Part of a small language model's weights.
Size: 8 layers, width 160, 5 heads of 32 (1 for keys and values), vocabulary 512, 2.22M parameters.
Architecture: LayerNorm before each block, attention and MLP in parallel.
Training: a variant of Muon for these matrices, 124M tokens, 3785 steps.
MLP neurons of a small language model. Each row is named by its layer, matrix (up: input weights) and neuron, and shows model dimensions 16-111. Each number is 128 + 24 x the weight over its row's rms, rounded and kept within 0 to 255. Numbers have three digits each.
Before each neuron's rows, "fires on" lists the tokens most often at its 100 highest values on Wikipedia text that the model never trained on. A number after a token or word is its count.

fires on: "'" 31, "ent" 18, "n" 11, "ary" 9, "ric" 9, "or" 6
L3.up110:150066138113158132111123122129135104106110126068163109133098116187123144148134108114129104158153159154156126111110075105137089093123134107122161095127122162141108137111106116104108138163109158129108159152161146158103147101083099132138108139129099112132121150124117152116131112168125126091

fires on: "ic" 42, "ing" 12, "her" 11, "ed" 8, "n" 4
L3.up28:136141096104141131164111159148077138103129140102103124080076142094125131189144141090144161129120121117097113134105131112146138172128138140158154127124125161129093073147132120099131100127118103153115107138140168142129124156151119144161144143118098117140117084153153096122139108097103082123

fires on: "." 33, " of" 21, "t" 14, "s" 6
L3.up304:086083084150125137101116119126115116133141131153154127129137127098108107138123118099151091122111106113161127123113088136117165088133161107128158154155136118112132093112121131126141134137096135156077162091117148167159124117172152143167142101175158128178168110095147107146104140140097135115

fires on: "ar" 45, "her" 20, "ter" 13, "ol" 10, "he" 7
L3.up509:146148112146117075146121153134156091117152147104110146145178138160080151154105134093177110112066095132113122081112113174146134126135130149104113109152167160135128089136129150102109121105109078119079160093130109160139108152125113152113168137116141129107129158152097098115155143118137152128

fires on: "im" 35, " com" 30, " pl" 20, "id" 8
L3.up595:125088108124143160125138113154153157088136136164081093121157114111125114141093177124122126133103166104117146129134116129178132148155152114139131145121112097138158105122119095153120157054103136144088109136160133125127111129115130147099143085113110145147116114165168133103132127132112115114

fires on: "e" 48, " (" 16, "c" 10, "ur" 8, "z" 4
L3.up222:124120108145134107138167119109099147145156155140147126118118175137124129098151125075113116084153149126151118113089151159122111101153136120147179118110095148141157105100128131098119111101140133106132108169120166141144140152169130103098101139074123126142120138147144124167107088130146123135

fires on: "p" 41, "c" 24, " P" 9, "P" 4
L3.up415:121152114152127101107174098122118140156145141174108124148131102095116154112112180113087129158119157138137136169094130139124115119131130174147128094124075108105125169124142107163111134085118132126138110147119160127130130075175088124111113143094123108108125159142143148162117106129100138121

fires on: "il" 29, "os" 12, "el" 8, "as" 8, "and" 7, "am" 7
L3.up451:134123133131097095092108128150119114131126117132129108121130114134102149140146156152138116146120157124119107108120116151110154130151102114117107079103099137147096120143131130144102155086133162157130077128100126119088154145166176065149135144094125136130081182119173107122138134152102139116

fires on: "4" 19, "6" 17, "9" 15, "8" 13, "3" 12, "7" 10
L3.up404:079104122102137108153104123142187066154151109133146117146145137150127112127148127152136121133104138112082106132158159143109140117150152112117150107139130140096110151145111092170143131175101152140155149113119120135134160132112091154144142140132132135156147142160096108088104140154096112100

fires on: "ed" 23, "her" 18, "id" 15, "es" 10, "ad" 9
L3.up634:085139097087149155087173117106147134127141160109138098076137149145128098150137179167147111186155156110129153105138112162119100132114135122117144115151144144113108100143132091114091100119132155107101121109127137161160163136128102122105125121132133165138143112140090110104091162118184100129